MLP neurons of a small language model. Each row is named by its layer, matrix (up: input weights) and neuron, and shows model dimensions 0-191. Each number is 500 + 25 x the weight over its row's rms, rounded and kept within 0 to 999. Numbers have three digits each.
After each neuron's rows, "fires on" lists the tokens most often at its 100 highest values on Wikipedia text that the model never trained on.

L11.up583:537445506504456518513516508472505510506497498517560513511524454504501472539499511494565488489538488481519493498491477490542479441483469493523442528480499492488507499525468469528536527481505445499525501529517542498495531461493547511503498521515515493494526531495541529510509538507491478503478501496520516517549491498492454503485534521475489469541501500510490482536534510536494525501544499496459480525477499494521486510497494499494472432519507535481513486503484486511525475512494543529537515493503470501500494533447492485502508488471469518548477496461437508528481471510520518548
fires on: ":", " on", " a", " place"

L7.up435:505529478515485483540486484517479494505521493500511502500488535504491474523452510498501566449452501499500521494486464521477479490533490485533502527500479476517514502531489539498495502503518526513499494497528474529491484494532478504485482487480545445521483481481510487504481472514472503494457495517497537493533493452500479516520521500532534478487489516509518474453563507518495517467506531508480523481506512497532495508558503497492464497492540485488483454531505477476528502446527547510517562472463498537494546544484487484502512475496505431493494503521495473511513531484488483553
fires on: ",", " February", " March", " May", " January"

L9.up610:541547495508483464492519476466496515450515511475522494540530455515503481556491505471490514484541496539493442456503464520531485523494493459506478487472530493507524481508497500526499501475501505476534496490490528533504473509521542546509482490484494476487513497537481473507517528504474515485489493483502507570499486467507462518500495498493476458488513507509479491538537464550583465491552465518495494535502520492484483482491500497499511448555461461485512522527510473499529521495483475499524509512463489491473523490451497513516486512492479512558456525493479531474494516480494505499
fires on: " on", " the", " help", " that", ":", " in"

L7.up558:459515496489456490506514523468486480480484458551495503489498506495499495475515511515500497513508505483507480533495493514521480457586510471492467504497520472511507484529456462496490478493508493510537501503503513555438497520532483511496505537509533462502504536485513521535487505536547492495502491530465499497523469475516482484480516490504506497511543498523500483530505510567506475511509486525509496478516495507517486576466514504490476479483493496511519479503518479477494515496487558508522510475491559468555517534480486456516511464442474509496516494503448547512527499507478533517
fires on: " its", " his", " the", " their", " a", "s"

L11.up767:490489486539497475474527545469466499514521498493468472511495523533485508519506488429516506485509537468503500515490515480478501473524495501518544501495478511479510532515489481493486494481529505533542504543542475497484468485451504526467467498481502499503483510493511541534465521494539519450488515517509462506503459521526490476501507467513462494459515486505492459532484497500485527510514503520496524519495498490499503489486486463452526442538490489527477515508570494497528542487484497471508542481494550466505517492516499457494533534521472507536509520516509515514538529490451533498
fires on: " ", " (", "\n", "1"

L10.up274:493467475584478543509551509493459467499472535496502488522507482427495473487510532474510502479504494523490518525497493505544519478500476462549493517527544476506523437458516482536489500485498519499484509499488513498483524501470562557494476569467477481532500494469542514503518509509515508498501514488507551506517505447519475501504511493479526493514498479535515495511532541545539468525539510511457515543491506499528475483497498515482488467470545475526491514515507503457521496534501505485531522500474519511491536501496535511502558506461496487580481501468483503481521514512507484523
fires on: "\n", ":", " ", " are", " a"

L11.up432:508461522506508512507513503471499470485504479534443476507524473533487484515490496545536494499505452525491516531485505494512486521487478498534490482491536511443546473477485507502500481510500492464496486493501466536490503474481513534495566498473455476547510485436558504536476518472514500499541510519499502485523541467509499478538481459451517506509513486494510486499516514509492496521538534535468476524496510517490522520514487432471476514451510491538499488483533455513496544481493525532519514490496522494536553510454528482509537504533491503509516480493454503531489509522456510515
fires on: " |"

L11.up418:510477513540476546493468464469493530490495544498531521505483539469516469536486527502506476471529490473545472433504491475476504527518482534490490523492534503447535533480546536486466492518504491523518482500515508491476514517492540547496532516490484482490516530501502505474530518484520476451437486478500522545501480465523490494525496523501515462490498469503486497525526514490520472571523543485504484505510492529485487494487483480485477486483531461487540476488440462513518521532532511456500544490517511502517540496507520492514459465503460541585488469494502538458492529480506517485
fires on: "-", " a", " \"", "th"

L11.up677:504477444487466543497515505481517543522516518500494517497525474484517454512482503505474483482491478536516538474513506523494532496478477497494492490521530501487484541499551455511510528470510513463523510483491544478475513547527522539485526524506492511486522527492471508530519478505516496476442501478473491519502488502548506493521501482508498504472519495524475507545551525510484451518529514524503478470529479549517479520485485472470532521536528473434488479502565496472527520522522474488513508512495493507509497478487476510507544455504457507539500475482510561481465544441511492498
fires on: "-", "it", "th", " ", "t", "on"

L10.up756:533487426489472502557532495518493510485502500526498534523498488500479453475516525540498559471549496503502507517541504525557497533564466467539498495536491457525526505513480552489495518500496438484513503504510489495493496520477531476507481537519444510487563486477517499496503487502498509461482458507488496510471470474478446507495510536534509487537502526506470529466499463494533481507523479508487520522502499494484523537548533473459517494504474479508513515507501488503534525499499473476510508477458479532461530493481520504524520492524465493503498476479479519484510477527465544514
fires on: " the", "e", "The"

L9.up762:494500469520518499493499492485484468491481476531461474504522476471464516506446472506476540471509463482533513535472525507500505490520499493485516494491572495452460484526507499456505474462513494493450490480474508501469517508497541507458536487480494525500516498469549524506455512527493489523464515528503479497496477487501494461542484467485499443484489469508529473545489540470487509468507515597471502528497522485544526543499510518447519508452522492513483478538512497526524513515513512475520492507488537530490502516486513552507554509518428489464499516500490543483514507525481543494
fires on: "\n", " |", "2", "9", "3"

L11.up784:539493476492442499530498484468433518451477490524450462518505488490467477500513477474509518486495454515461504554514509510493502507544549469519536538485526469511535476515507524470521504481495491503513543495546517513430473488503495492506492541479516499472512515478520465491537505496512512491478485472478486497493504461484496493504518487520526519506537470511494507462525457561520485482509488525495514538536516486500516536514504497468504504521488468489483510495507511470526513490508526493510530477549530511519534486484518514493505485486484507498509488473497519507488494490443501486
fires on: " the", "s", " his", " His", "The", " The"

L10.up562:535474501501474502475475461469463502507463493502491499475479508461479431507492468481533544469526480515541531527535485487500509514504513488549500526502503468480541498535488528469539521526496496521534525495555513511503492492502517514509486554545443548471535511468523456506518494480497483493502455511484491522499513470506485478470522482467517478475495501516477513487529422509506491526515454537447500486502454501493482567497524498470481461475524484472514459495527481502529524501502520505548544509496511499460531468534494457506502478490462525499489467482475554484533502497501514496
fires on: " The", " the", "s"

L10.up692:494508501501509500552518489500463470506505502532523524507511538495453485497470500506469538464529465494504511526525464476485495492539491456479495520480498509531489524469443489538500481504523522498454502475503504572520495515512511481475477517508531517507511562457523500509513497517466500502512497457486560476550498461494436471515520563487486491489510505516486466470540508469513490520505461493499484485519484512501510482500496509503465526477485516483485475540501489495507512483488498477532526474481493546490485571432470500503507475472486493486512484527493476508563516489494503533
fires on: ",", " August", " May", " January", " March", " April"

L11.up733:506479483527522505483479536489493447523467472511535524545541466532468458539502488512493489466517482492546511499519484529509517512500505510493496508462516463453473460511492501457488489500501519479480504498493486490458511560460512530474496510480513484526537471451544520519502521522517508517514488498453498560534465456540491521490525469485525476524559530525531468501517491501501513507494544497490479554482517498541495498521478497473460485492523523530505494490477461514485517518524488513532502466561500507519521474462506529493481540505505486475491521478508497549514518526469487542
fires on: " |", " ", ".", ":", " \"", " /"

L11.up808:514458511506497524493516460465535525505499516483518499497466459504485503526516550495475481504495524531527513527495490516548519512514536515526471498468481505499520514508511517461515513500508528510520525513473517472448483498472544509446488526497476505500466482505546538532509550464495528473479514500500532534534503473509514497512495522522552528502515468523519456515491485493477490498512491507499462534493455527500498496449516495420469483522548501491527476503464461544554523497520501497501493510515520557548498470471487512496509446488501520530500530524519519494512525487489500535
fires on: " ", "-"

L11.up932:514485480513510560484468507491486491511491494519495487493492458500507434526510535526505473479502469481531519547497504451497475486508463472463484538473518511501499511500488495497467523495514494525482483491496504526476512475442516546462488504475468475500517519465545481504498504508520467521508458499482489499532576449501494478481505512505501560505520491511490450524521498473536497503531481556563523490511481524527506502511502469448507493503516464462518504510522493541519541483520521499533521503481543457496536490444518523508536514523476508525495448502494493509536471536511500503
fires on: "|", " |", " "

L10.up169:483480508493499494509520489502486488492498493467486478521529441525494479498498560501502515508487485516503519521468501537554501487536551490495499555516490484508521462517524491524506519462510498466450519503513491489489504521539515519470524495499528513490487546485501530530504492433540487517470464556522551510493462502492527510520473467506517479523507570522470451492498507472502482499520451524495469537516495494535519494507445503488515514482488487474543561575513506469502499480488479480494541500511545491503527484486441473516498517487511523531486492503506533491541510448512506500
fires on: " to", "s", "on", " of", " and", "in"

L10.up753:492512530469527487528491475509456507497458485498506463519506465504496522489498558484516498492546452497489508449502504528478504466517557474521521488494496455504483500519518504502506493490510488516526528497532507524477496459518480518487479487503531486490479581488530534511542456471480464518537436519488534481473489510506520512469484521495501500512540555562488518515525469532511478465493524446501508530494502501463450512531489524494481502472471470507501498512485517493516535483487463481553508457487505456496509524502490453493487493478545511502472482549503525514551498504521501494
fires on: " of", "==", " to", " comp", "fri", "-"

L11.up62:512515450502498493531529526509509558507472541497530509529508489484475468497476495496492538490508512543477521480463512465525491496496520458537472481541513442528528497508512493499487511509524463511523497547504504486500481520491542532455520488517495499528514503496518510479473480458491533501439494528494515544503478484487502514512509493519486484494491527503522493494535514511540505520506551523487506501508492510506493544523450499482542498530479451513518473523502463487530516497519504498517528518498487518498517466517494488503553471462472439543502454480508537529488497505475526466
fires on: " O", " E", "e", " Ne", "E"

L11.up654:546459473524542529488480478460531487519463493501535551558529466484488457498485508492509509510507499500519490505525488477482536503502522488490497500482491495474478491522483506518502501476520507507484516481469516477481503518447552537485471506498489496486499522487494518526533515504560501486467486451493465520518497476492499468572500498460486500507536482497510490536533480506496483528529523506503479484473499543499490519514505500494476491539559498483549474532496473515507502543529473507498506496522496512483506497462487474532483473499524538533440500505513499495478561488479503496
fires on: "-", " ", " \"", "'", "n", "i"

L11.up675:555527503498532476492513526481488503500505455500479511536530526448490521514497480505475465470501504473507496456483501474563566529520484469542478501487513517475503525483523526484475443490516483512522509504536561494492502527515500520468508520491549499488511453481537524507469509473516491459455486471502506518488504511519522523488490469505521500504492506501504435504504469447507484509532475495498513487501448500498503504508512440467508466539495491478501491526467538492506550499481475490492496506525495494501525468501516462556524496479486542515503506510495481527497559507447487541
fires on: "1", " ", "2", "0", "9", "3"

L11.up794:555516537518518481511514533462511505481469498489472483506489493491462479452491527511525474459517462473465524539538490518501500536500520488501500488506530472489515477502539521491522524499502463521472485503554519549452457446457485495495510473476465511534540496455516550548459543516518551523537466525508497471509527489516475488541465474485492468515500518487497468501477498506494504518538510509461446533510506512524523505522485479481470510460505518540530478511485457517497514522529469496485514474531525499548517524467538505513511485504497495515488479485510537511504499506490502496
fires on: " |", "."

L11.up325:496501487477514509506521502479478466495480500507488489493525539516486471505506479496509536504497494464477499530509502516526496535533491461501515531528440514490545495513482513486516457482505446522464532509492530504458476499489569503495464481489473485484534512485534435531534493450505539513515483500514487557497489495499500487532530516484523511519510527515484475495495444492519473447535467532435495518501495538501526534517497496483468466497520474504576546569507477480508518490490488470507504525505513546474528493494500478497510473487473537486484531512466499507495519540500533481
fires on: " the", "the", "The", "w", "ic"

L11.up927:506498488483512508483524527524491498511506493496521477526514535483392522500513500459479489488522509516518504487473478473520505484496479511538503515519499478494516526496466547493489496440488480533539502512554480512482501490492530519490498507486509508481530488503527513525493513482514512457494512498502470501525490505566522505508501461515510522459484464514482439545500499477506473529540513504534477472504454500506511496476504437458528445507531485531513528499481507515504589514504459437478540424519486473517534482499499492524536502500462507522511477486496524532501512461444519479
fires on: "1", "9", "0", "\n", "2", "8"

L4.up892:529496526505529495542558445474516535522540523478493520507524468515448508511499543513522496495501487501494503527504527495497499465495507455499498469480514493508537476547515522480506510505499494477510516503509507526508536493503514508502489562513468520542480506496492506559507533496441518475528501529491530504523508481516513473525464465483516498507499518512478472460501507523527508542528523467509511524510512595485525485514515466463490503483513489499496515477531461552515560527491456501498517464515490529513551548506506497503517500497471543512471498515431513513523483493498491513
fires on: " |", "---|---|---|---|"

L11.up439:498498471498480514515473505481477497516502463491497466535531500486427513502512519530484492505487466440488496503458482497504525520517469485505555474515521477485507518526466525489481504496516449491558496509507545516487529515523513527470459490508497508482494468491522546495460511475521467530493493503493484538482508530539535538500473456481480496507500510514493444551490492520494485546528497532505517498508490495515519494496523464501492480516519507481523481531519524452496588477456523510465533472541520477500487488473517491526502504456499502518515510456487526497497537518445458478
fires on: "8", "1", "0", "9", "2", "7"

L7.up165:470491489489489522510526533481493497477494473512506528505551506508483487490506497486505507484484485517469439516479505498467444520539497431522519518516496506537500489514461484524478505545515466557526457461529506546460525532520470518498514482501520483522499507491498519487498512515508439499488462498506487499543449475510456465542536499499464502533554544478539506485504523522524511521515492511469524489489503513511476518493447527488493488488467539465529466512545486473473532471527500504556531474524517523469526506466467521502484484462508558491520490492510477495489512470515520499
fires on: " the", " to", " its", " addition"